Weights of a small transformer language model.
Size: 16 layers, MLP 768 GELU, 9.06M parameters.
Architecture: LayerNorm before each block, rotary positions, no biases in attention or MLP, tied embeddings, attention and MLP in parallel.
Training: a variant of Adam for these matrices, 3871 steps.
MLP neurons of a small language model. Each row is named by its layer, matrix (up: input weights) and neuron, and shows model dimensions 64-159. Each number is 200 + 20 x the weight over its row's rms, rounded and kept within 0 to 999.
A block is one neuron, or neurons of one layer that tend to fire together. Before each block is what it responds to, as a language model described it from the Wikipedia text at the highest values.

Responds to: Word-internal fragments and -ly adverb endings (Tri-ni-ty, natural-ly, sat-isfy, mainly), plus repeated hyphens in markdown table separator rows.
L6.up41,226,154,254,194,179,205,206,194,226,198,206,197,213,230,181,178,210,161,239,206,204,192,197,203,224,185,206,188,170,199,198,197,158,188,178,187,180,205,197,216,180,192,222,167,228,196,195,186,216,184,197,187,218,235,215,191,226,197,172,172,198,209,220,174,203,219,188,186,222,194,187,215,177,215,232,233,196,197,228,240,204,188,168,189,202,207,243,204,197,209,167,174,199,210,196,230

Responds to: Mostly the dashes inside markdown table separator rows (|---|---|) right after a header row, in sports, election and film tables; weakly, compass words like north or northwest in location text.
L13.up25,179,196,204,191,188,235,217,197,197,184,208,170,224,227,180,253,228,162,216,221,204,241,192,218,206,206,193,183,185,190,161,204,202,234,206,213,159,202,175,169,206,186,223,232,196,182,199,218,190,219,200,215,176,185,207,186,172,199,173,184,220,205,181,190,201,172,181,196,201,175,168,166,200,197,177,191,248,173,231,206,170,231,167,192,225,250,219,184,199,204,194,217,198,169,183,200
L13.up55,196,184,195,194,212,203,203,185,198,183,210,197,174,213,230,191,218,185,205,200,214,179,206,180,185,188,213,184,211,209,209,196,208,191,226,219,211,214,189,221,204,191,176,203,215,172,200,167,186,210,205,165,197,227,177,190,205,163,200,198,172,200,184,198,226,184,182,192,216,211,176,181,192,203,219,202,192,190,214,182,227,223,194,208,223,233,245,188,195,191,197,179,236,242,205,181
L13.up73,193,161,191,216,198,237,238,191,221,199,209,229,220,182,166,191,191,187,184,206,216,216,203,183,233,221,170,223,214,190,231,190,194,204,197,217,210,210,222,202,176,205,216,201,182,188,202,203,191,186,197,223,203,235,172,223,156,198,206,179,195,186,228,224,177,191,195,183,155,181,203,211,202,211,195,204,208,176,198,216,191,179,184,176,200,190,232,205,170,228,177,233,162,189,213,232
L13.up257,222,182,208,178,173,211,217,193,216,226,204,210,185,206,170,220,186,168,210,213,211,205,209,204,214,214,180,166,188,201,192,163,190,201,203,228,236,192,177,199,187,164,171,196,191,212,212,194,212,204,201,194,196,203,244,185,201,212,167,212,223,211,211,207,199,216,218,206,215,194,208,197,187,196,192,197,273,195,216,195,191,200,200,177,232,211,199,192,214,186,195,199,238,205,194,207
L13.up262,184,169,211,225,204,199,202,201,202,180,158,181,177,212,185,204,180,188,174,188,209,182,197,201,192,214,182,188,180,242,231,174,228,223,210,215,236,196,227,186,194,150,177,165,230,186,205,154,182,194,186,187,162,245,213,204,162,244,213,202,212,222,178,209,180,223,226,186,176,185,215,176,187,212,181,220,197,206,202,235,227,204,176,208,173,203,210,225,216,213,170,163,235,204,220,214
L13.up382,188,220,200,167,206,230,180,219,191,230,184,193,215,255,162,182,195,167,186,181,214,190,219,195,223,155,180,193,221,256,188,202,207,209,207,227,232,233,195,204,211,146,188,190,165,212,250,192,193,207,190,185,159,204,166,186,222,198,209,196,191,217,200,177,210,152,216,214,184,208,181,214,206,159,186,191,199,198,237,169,175,217,198,185,187,228,203,214,175,203,157,201,200,189,220,218
L13.up597,176,173,211,222,200,190,212,194,178,222,210,220,209,219,148,252,169,201,203,198,229,198,200,203,219,221,224,222,183,225,198,176,210,193,185,235,185,189,192,205,199,215,205,222,214,170,194,215,195,189,174,210,195,194,158,191,141,224,154,192,196,200,182,202,206,212,212,219,151,194,205,195,212,234,177,194,191,194,226,212,197,200,183,171,214,236,239,229,199,197,194,211,221,190,185,179
L13.up674,226,193,204,216,202,199,216,201,208,237,198,187,203,208,206,211,199,164,222,228,214,192,202,179,206,231,212,188,228,251,193,205,195,196,187,242,227,257,197,212,192,172,215,161,219,192,216,169,224,203,206,182,190,241,212,190,203,194,195,177,214,179,199,192,184,207,190,178,171,186,194,184,165,203,208,207,195,218,227,200,187,182,199,228,172,190,224,219,206,160,200,213,215,202,222,176

Responds to: Word-piece fragments inside the middle of proper names and foreign words, often ones already seen in the text, e.g. Hu-orn-s, Ku-pan-g, Fa-san-o.
L13.up40,178,200,179,216,186,217,246,191,216,177,198,196,187,202,208,170,211,198,216,165,197,216,161,210,210,192,231,187,192,199,232,242,213,177,183,194,253,186,201,221,189,195,214,202,234,216,195,200,201,202,186,220,224,172,178,216,191,181,201,202,183,240,202,182,182,211,200,207,185,194,195,225,201,190,180,177,218,198,175,242,195,190,198,182,209,187,223,177,230,233,203,199,189,182,192,224
L13.up74,200,167,225,216,186,155,225,163,218,220,185,197,213,209,216,230,185,196,219,193,207,197,211,208,194,207,202,187,190,180,188,184,207,208,211,216,221,208,238,212,223,226,186,208,218,192,144,192,218,196,211,202,206,153,224,181,180,212,176,241,222,198,212,181,178,222,162,222,199,213,162,200,192,186,228,217,203,190,192,219,249,210,187,218,200,197,211,198,234,182,221,189,223,189,201,205
L13.up114,183,201,219,210,200,181,223,174,225,203,232,188,216,193,228,212,212,228,210,171,219,221,185,213,197,204,227,181,188,165,215,193,205,170,213,179,241,175,230,202,170,217,186,205,210,201,164,221,176,195,227,192,180,199,175,204,201,204,191,192,196,198,216,199,174,216,167,200,180,187,240,209,223,199,198,233,193,200,231,241,243,220,196,212,232,200,202,197,211,196,217,184,215,161,178,239
L13.up133,164,150,204,203,223,192,269,186,205,170,207,198,229,218,183,190,216,206,212,187,176,212,217,217,206,173,198,194,227,206,249,198,217,192,178,221,199,186,217,224,200,195,196,245,216,207,184,226,189,194,208,205,211,183,210,188,204,206,181,215,178,225,191,170,175,206,198,224,177,189,197,232,193,226,195,237,196,186,208,220,226,196,212,258,233,183,198,209,197,188,206,185,220,170,208,190
L13.up135,210,164,201,214,176,220,220,193,210,218,195,169,187,177,200,207,215,225,226,184,198,197,182,215,215,172,170,190,204,215,244,205,170,163,160,245,237,244,201,183,199,181,202,220,213,211,202,203,216,211,213,152,194,199,214,228,203,171,159,182,231,215,224,199,197,201,209,203,194,175,199,226,226,206,190,213,194,194,212,196,236,211,182,211,190,207,206,214,206,237,197,165,220,162,189,180
L13.up396,215,203,208,180,202,216,254,180,241,210,172,213,213,202,214,210,216,213,174,182,160,201,210,212,230,144,229,176,178,204,225,198,220,182,232,204,206,195,220,197,219,207,179,221,225,207,172,229,163,212,163,155,228,180,193,203,222,199,193,238,194,210,238,170,192,181,169,208,167,213,211,202,201,194,210,209,205,180,218,238,209,175,219,229,210,203,209,206,216,178,210,193,227,230,210,205
L13.up668,187,196,216,222,161,205,216,189,242,227,199,196,196,192,219,194,196,189,206,190,177,182,177,198,174,196,193,216,214,199,203,232,230,193,191,221,206,179,207,220,174,229,192,194,236,209,176,223,217,189,216,195,194,189,204,198,205,207,203,238,190,230,173,189,198,168,193,235,220,181,167,207,208,180,180,203,216,231,211,213,194,200,184,208,201,198,172,218,181,216,218,216,200,150,193,197
L13.up688,161,160,217,205,199,213,244,201,224,218,166,194,212,209,193,200,220,202,212,207,211,194,209,224,197,173,185,195,200,211,212,222,200,182,208,235,189,268,182,195,191,179,189,236,184,184,183,222,203,238,207,183,239,213,177,200,216,198,180,190,203,172,200,171,205,195,221,225,198,192,187,218,184,221,220,219,195,211,205,214,206,184,208,160,196,190,218,219,194,187,170,180,223,191,180,219

Responds to: Hyphens inside the |---| separator row under markdown table headers, as in sports stats, results, and schedule tables; rare weak hits elsewhere.
L8.up16,208,201,188,238,188,213,181,203,202,197,164,207,179,232,200,181,245,182,138,220,194,196,224,201,164,198,187,192,172,236,228,193,172,212,212,205,182,192,201,207,201,156,179,208,215,182,205,211,230,187,225,179,169,176,164,163,222,185,180,199,218,234,165,182,191,192,223,192,196,179,205,201,165,214,210,212,203,220,208,208,197,193,171,193,197,212,218,172,173,248,212,185,220,201,225,210
L8.up52,175,194,209,217,188,224,210,225,227,188,166,210,215,184,203,186,206,198,192,184,189,198,212,203,251,203,194,199,170,228,255,208,191,202,191,207,181,241,200,204,204,153,206,201,212,209,175,197,207,177,177,201,204,206,205,180,179,175,166,222,217,226,226,206,193,207,216,193,198,172,162,232,207,248,171,226,190,210,200,232,241,190,172,220,194,227,190,231,193,213,180,182,204,185,180,194
L8.up60,217,139,198,220,161,251,183,192,211,176,183,224,184,200,204,181,189,180,163,220,197,212,206,215,188,166,194,188,188,200,248,189,209,225,225,200,226,207,214,192,177,171,154,206,215,216,211,160,228,201,201,224,176,205,224,202,207,189,193,233,220,183,211,183,172,216,191,180,223,177,194,206,176,172,178,180,211,199,212,218,225,208,180,213,211,191,232,218,205,200,215,204,237,233,194,192
L8.up180,210,134,217,215,191,237,218,187,237,222,193,202,176,174,208,201,190,195,186,204,230,173,207,212,224,174,168,200,228,193,204,196,201,232,222,190,197,221,221,221,212,215,218,204,218,213,166,192,186,187,189,185,229,220,180,184,210,194,176,168,210,196,155,188,196,213,217,214,213,190,190,221,222,211,184,205,183,197,207,196,209,190,180,161,217,205,207,218,240,173,197,215,178,218,213,196
L8.up275,176,181,197,205,194,205,206,209,242,215,212,223,195,213,186,171,184,167,164,210,221,178,189,203,252,207,200,204,200,208,213,213,213,193,199,194,245,235,211,202,201,211,177,232,183,162,196,212,191,181,159,199,199,202,194,186,196,199,179,185,227,238,222,181,196,215,226,205,192,161,187,203,161,217,192,176,213,149,240,234,209,152,202,173,203,186,213,204,171,176,233,197,194,169,190,240
L8.up282,190,180,207,186,190,226,221,217,214,212,169,210,199,240,176,213,194,198,190,187,192,225,171,221,183,174,206,197,182,210,197,196,237,178,170,182,226,207,219,208,208,199,188,207,188,193,192,181,220,237,212,215,189,225,179,224,180,180,185,194,213,180,207,197,219,184,198,220,220,208,198,200,196,187,180,222,204,185,209,202,228,205,217,201,193,184,218,209,198,174,143,221,234,176,196,213
L8.up523,204,208,191,197,193,212,232,215,229,206,184,201,211,228,174,202,202,195,204,230,231,193,188,229,201,186,183,205,234,211,197,175,213,186,203,200,189,247,206,172,210,174,179,153,242,202,234,207,217,205,174,204,209,226,214,202,182,148,196,195,200,213,187,155,184,172,195,195,185,162,176,222,164,227,192,248,196,193,202,212,233,196,197,173,202,167,216,175,218,170,176,233,194,233,187,217
L8.up728,195,210,209,197,203,218,235,201,213,194,200,251,201,175,167,169,230,182,179,201,212,227,190,205,185,206,220,197,201,219,199,206,233,230,194,185,191,200,201,191,212,187,195,194,202,198,182,190,200,200,205,208,227,234,224,232,170,206,167,202,237,222,176,196,222,191,204,190,187,182,218,227,181,205,191,219,216,208,235,195,214,192,162,191,183,164,220,225,186,186,172,201,225,219,250,210

Responds to: Thousands-separator commas in numbers (1,898; 7,000) and connectives fixed by the prior word: able to, Ministry of, instrumental in, searching and.
L13.up31,197,166,218,136,186,201,192,197,184,185,194,222,210,216,202,207,196,221,205,226,221,201,212,207,221,210,166,241,165,216,184,182,198,225,184,194,253,198,205,186,184,187,231,175,215,175,198,225,185,199,193,182,175,162,209,221,182,200,196,202,214,209,193,197,214,175,178,206,204,171,210,221,176,216,214,260,215,216,204,228,207,171,205,206,214,222,182,226,188,182,223,213,218,191,240,202
L13.up72,189,188,201,182,169,194,187,222,184,196,194,246,225,228,209,197,169,194,181,206,221,219,221,196,209,205,207,196,204,268,190,183,207,200,202,208,224,212,186,203,161,215,216,193,209,177,229,188,171,223,186,214,183,210,188,209,157,213,205,206,193,214,222,176,214,182,191,207,199,217,216,215,202,225,213,197,222,191,192,213,195,196,189,244,207,212,242,174,178,161,206,194,220,206,175,200
L13.up77,242,172,195,151,204,212,225,216,215,168,183,218,250,233,218,239,245,212,198,259,219,215,209,219,202,152,202,191,186,201,176,224,166,206,219,193,177,217,215,205,181,213,167,200,185,171,224,198,208,187,218,193,207,198,183,194,186,198,204,209,216,188,178,214,211,218,207,231,181,189,224,204,210,214,201,211,176,184,212,179,187,204,206,211,201,244,174,224,161,202,183,168,193,179,198,201
L13.up263,177,173,199,206,202,183,206,220,209,195,163,234,224,207,165,182,209,169,191,220,213,197,198,222,176,209,212,195,219,186,235,198,213,248,186,207,201,188,179,194,189,163,184,188,218,183,193,203,179,201,192,194,177,185,221,217,200,232,201,233,182,204,181,192,214,197,223,181,210,203,198,212,214,199,151,219,191,222,207,192,186,179,194,169,228,235,192,190,199,198,230,198,181,186,231,187
L13.up324,212,177,207,146,217,215,185,167,226,221,213,204,192,208,203,172,198,179,180,219,223,203,201,206,198,202,179,204,161,210,208,192,222,207,212,189,194,218,179,243,187,210,189,190,215,200,151,190,177,217,183,182,220,212,216,215,205,221,193,219,206,201,179,203,182,195,222,198,221,176,219,183,168,222,234,215,191,195,186,206,216,221,192,211,201,251,177,204,179,168,195,181,200,223,226,196
L13.up605,198,198,220,206,200,210,213,181,178,215,212,219,188,174,208,189,182,214,180,243,192,199,201,219,202,182,201,219,168,234,187,181,193,187,186,196,178,220,187,213,194,227,207,190,204,212,207,156,157,179,210,203,181,199,169,211,209,197,193,170,207,195,146,213,206,218,171,237,192,208,161,209,172,212,196,235,197,186,187,180,186,184,183,199,197,190,195,224,189,179,180,202,215,200,225,224
L13.up659,186,207,224,224,193,199,191,177,218,247,187,195,200,203,209,198,197,212,207,245,203,215,210,210,219,187,200,203,174,196,210,190,163,200,228,181,227,246,189,250,206,207,207,146,214,220,190,183,206,173,189,184,201,198,200,219,191,210,158,198,164,209,196,210,179,236,193,212,201,205,199,191,196,232,214,199,207,163,209,227,201,174,181,187,202,234,200,180,187,170,206,172,209,213,238,181
L13.up753,227,195,214,212,213,213,216,197,222,208,188,173,213,243,198,239,185,186,177,207,193,210,209,225,205,203,250,213,201,211,183,205,244,194,204,214,201,195,192,196,185,219,201,184,198,208,203,216,186,178,196,173,202,190,195,228,144,207,171,203,174,221,184,176,184,185,188,216,176,184,207,209,171,207,192,227,198,191,207,214,229,192,216,242,198,222,214,188,174,193,175,204,242,223,191,184

Responds to: Middle word-piece tokens inside long words split into several pieces, e.g. opp-one-nts, des-c-ribes, Exp-eri-ment, plus invisible characters after coordinates.
L8.up150,198,190,226,178,211,194,229,209,222,217,155,196,160,227,224,211,201,212,194,203,208,212,216,195,208,179,187,227,202,207,207,208,219,216,237,185,228,219,230,205,206,225,182,156,197,208,206,175,184,190,184,189,188,205,179,183,197,159,161,196,193,206,235,182,228,208,179,229,224,190,219,220,173,203,196,205,193,177,227,202,226,153,198,194,214,193,185,179,216,168,193,174,235,188,199,216
L8.up204,193,198,227,175,187,167,214,177,221,201,167,205,180,233,196,216,170,198,175,205,238,195,206,212,204,184,213,202,216,213,203,216,246,193,226,190,201,218,210,203,190,176,169,187,211,189,225,154,194,201,201,213,194,229,201,153,192,190,183,189,177,193,180,208,175,227,215,198,201,201,190,196,190,217,202,186,179,214,212,201,197,212,187,196,215,229,194,202,199,238,199,185,180,204,215,199
L8.up429,194,192,188,156,174,183,213,190,225,211,165,238,243,218,202,207,196,177,175,203,202,194,221,178,214,214,214,211,214,240,226,213,225,201,200,188,225,233,189,214,214,195,162,167,199,189,184,173,180,213,190,201,200,231,201,178,207,234,197,193,198,200,212,225,200,174,218,157,186,210,180,232,179,232,221,212,183,198,192,212,211,189,189,206,232,226,227,186,200,201,216,169,226,208,245,188
L8.up493,213,202,200,211,168,205,197,198,236,221,165,199,225,219,231,218,198,198,171,216,216,211,201,202,193,158,238,185,188,184,202,209,208,189,236,202,180,218,204,205,185,204,178,166,208,182,198,218,184,173,169,139,198,204,165,186,176,213,180,225,205,210,204,192,230,184,228,205,213,182,203,223,191,200,202,223,191,210,210,204,236,187,153,204,198,178,193,208,218,186,213,150,214,240,202,215
L8.up509,186,198,189,176,195,162,223,212,225,214,201,185,224,214,176,193,190,216,175,209,245,171,219,231,190,210,212,167,192,184,211,180,199,184,204,196,238,244,209,200,173,185,201,177,216,180,211,200,205,198,204,180,192,222,197,199,189,180,202,213,182,187,165,197,165,172,169,206,210,191,169,197,155,203,194,192,234,161,248,233,201,181,209,204,197,192,227,230,196,204,204,161,242,202,200,217
L8.up599,204,184,216,237,198,189,223,205,218,215,177,199,219,216,194,211,176,168,199,220,247,155,218,197,234,149,189,196,197,187,207,209,230,224,205,230,189,220,187,201,209,178,202,197,215,186,198,170,213,210,194,229,233,207,152,170,182,189,254,224,171,178,177,186,214,181,224,205,191,193,200,181,169,249,234,199,232,211,205,200,197,201,182,185,208,157,213,181,183,190,222,198,213,233,204,215
L8.up736,208,218,218,186,190,203,211,167,223,179,161,210,217,194,202,211,230,211,178,220,234,222,196,216,233,207,206,193,218,217,202,232,229,221,198,184,184,201,215,202,213,228,185,184,209,184,207,206,204,216,202,193,182,215,193,185,182,221,214,238,195,225,183,177,185,186,231,189,213,201,221,220,193,223,192,201,195,205,181,192,200,187,189,172,192,234,196,191,207,220,210,144,223,171,242,194
L8.up739,200,203,212,190,190,226,216,172,199,210,180,202,191,228,175,224,207,204,195,206,202,173,175,223,193,190,188,239,218,206,215,203,212,238,182,193,221,205,196,203,154,175,179,196,191,227,217,154,212,198,221,221,149,206,202,162,183,176,192,171,183,212,184,160,210,210,235,199,224,190,187,212,173,203,182,194,217,172,202,194,207,199,211,195,197,213,198,202,207,236,187,161,217,185,214,211

Responds to: Short fragments inside a word split into pieces, often after a prefix like des-, ins-, co-, such as Des|c|ription, ins|c|ribed, vi|ci|nity.
L13.up142,208,193,227,207,182,194,222,219,233,252,195,199,193,210,165,244,193,215,182,236,176,239,181,207,213,211,183,227,198,194,205,241,211,194,225,221,185,209,214,217,187,203,142,178,193,214,221,188,197,198,182,205,201,202,213,192,186,193,177,232,209,195,181,213,189,205,184,227,199,178,226,202,197,225,209,202,220,193,211,225,206,201,177,235,229,218,174,218,211,149,197,176,180,187,178,152
L13.up204,227,206,199,194,187,201,197,154,209,204,182,200,180,225,217,199,196,185,203,217,242,215,201,199,200,188,183,193,179,213,162,198,187,233,249,191,203,252,225,185,195,198,217,194,245,193,181,188,167,187,209,215,202,231,176,237,206,206,207,187,158,223,214,184,194,196,212,207,196,201,193,205,189,215,192,185,194,186,198,194,218,227,185,188,205,219,216,220,164,206,209,189,191,211,218,178
L13.up376,233,200,188,198,201,228,187,199,199,203,210,195,197,206,220,225,184,178,208,202,212,187,215,203,240,205,247,172,167,199,164,189,160,218,201,211,208,224,213,192,236,221,195,204,171,171,226,177,179,187,158,203,201,241,206,200,217,213,195,177,196,200,200,230,230,173,175,198,201,187,229,180,203,198,189,227,205,179,194,216,213,218,137,148,207,220,208,237,224,187,208,199,201,189,198,189
L13.up428,204,217,194,184,218,220,207,209,228,230,158,209,156,193,186,240,232,217,183,202,219,197,183,243,204,212,172,220,175,204,183,161,237,211,193,204,190,184,207,190,210,193,199,199,193,201,156,156,205,226,200,210,220,205,217,184,185,152,220,213,203,197,195,190,196,192,193,207,238,221,203,210,221,247,187,209,187,199,226,216,200,186,152,200,207,235,216,202,203,178,164,202,213,195,206,175
L13.up450,230,186,221,200,215,204,193,221,206,217,168,230,194,230,171,215,214,181,190,214,195,184,177,182,208,168,186,194,209,209,180,181,219,163,203,208,181,203,185,242,212,181,184,196,194,227,201,154,224,245,181,165,214,210,214,221,184,194,173,215,216,215,210,203,216,176,230,199,177,228,208,193,207,201,194,189,178,209,226,193,224,221,176,182,208,239,205,168,177,161,169,160,198,204,224,202
L13.up503,230,170,234,206,211,183,194,183,220,209,207,201,209,225,186,207,172,199,216,194,236,207,212,224,240,225,205,189,189,214,198,219,199,184,215,152,228,216,220,201,203,217,185,180,158,170,228,193,189,203,162,196,238,224,209,198,172,224,170,216,221,188,198,199,187,209,197,203,211,153,222,178,199,198,202,229,179,179,190,200,210,209,176,219,160,221,204,201,162,190,215,199,213,178,227,188
L13.up507,235,215,256,181,202,205,232,203,225,267,203,193,195,182,201,218,218,197,172,228,222,198,199,200,189,184,232,232,222,195,171,199,202,244,204,210,172,219,227,186,192,214,174,186,176,183,215,177,183,215,165,183,215,232,199,195,190,185,179,220,183,233,229,214,201,211,193,233,166,205,194,201,173,218,202,215,173,212,212,198,194,177,183,178,198,208,173,222,215,189,195,180,179,206,228,176
L13.up717,220,192,198,187,212,206,195,166,192,237,190,186,163,213,202,190,179,172,202,242,226,224,189,195,208,188,201,201,191,200,183,182,212,207,233,188,184,235,206,200,200,200,177,198,181,212,215,184,199,167,191,205,219,202,215,181,185,219,195,221,190,226,186,198,216,188,183,189,210,183,212,183,216,211,182,193,210,211,196,188,238,197,172,223,213,222,218,173,177,163,228,185,210,205,180,179

Responds to: Commas, decimal points and dashes inside figures in tables and stats, e.g. 2,758, 4.33, (50); weaker hits on mid-word fragments like cc in Buccaneers.
L6.up107,200,185,207,194,219,214,204,225,199,222,152,230,198,215,203,214,223,195,185,219,217,194,195,194,191,211,196,221,196,237,184,163,201,195,214,195,204,201,193,239,205,162,186,176,190,217,186,189,191,189,201,201,235,208,207,210,198,183,194,204,205,224,206,190,211,206,202,196,226,189,215,221,188,221,187,205,217,201,208,216,251,164,153,206,179,197,217,214,198,144,175,200,186,212,206,205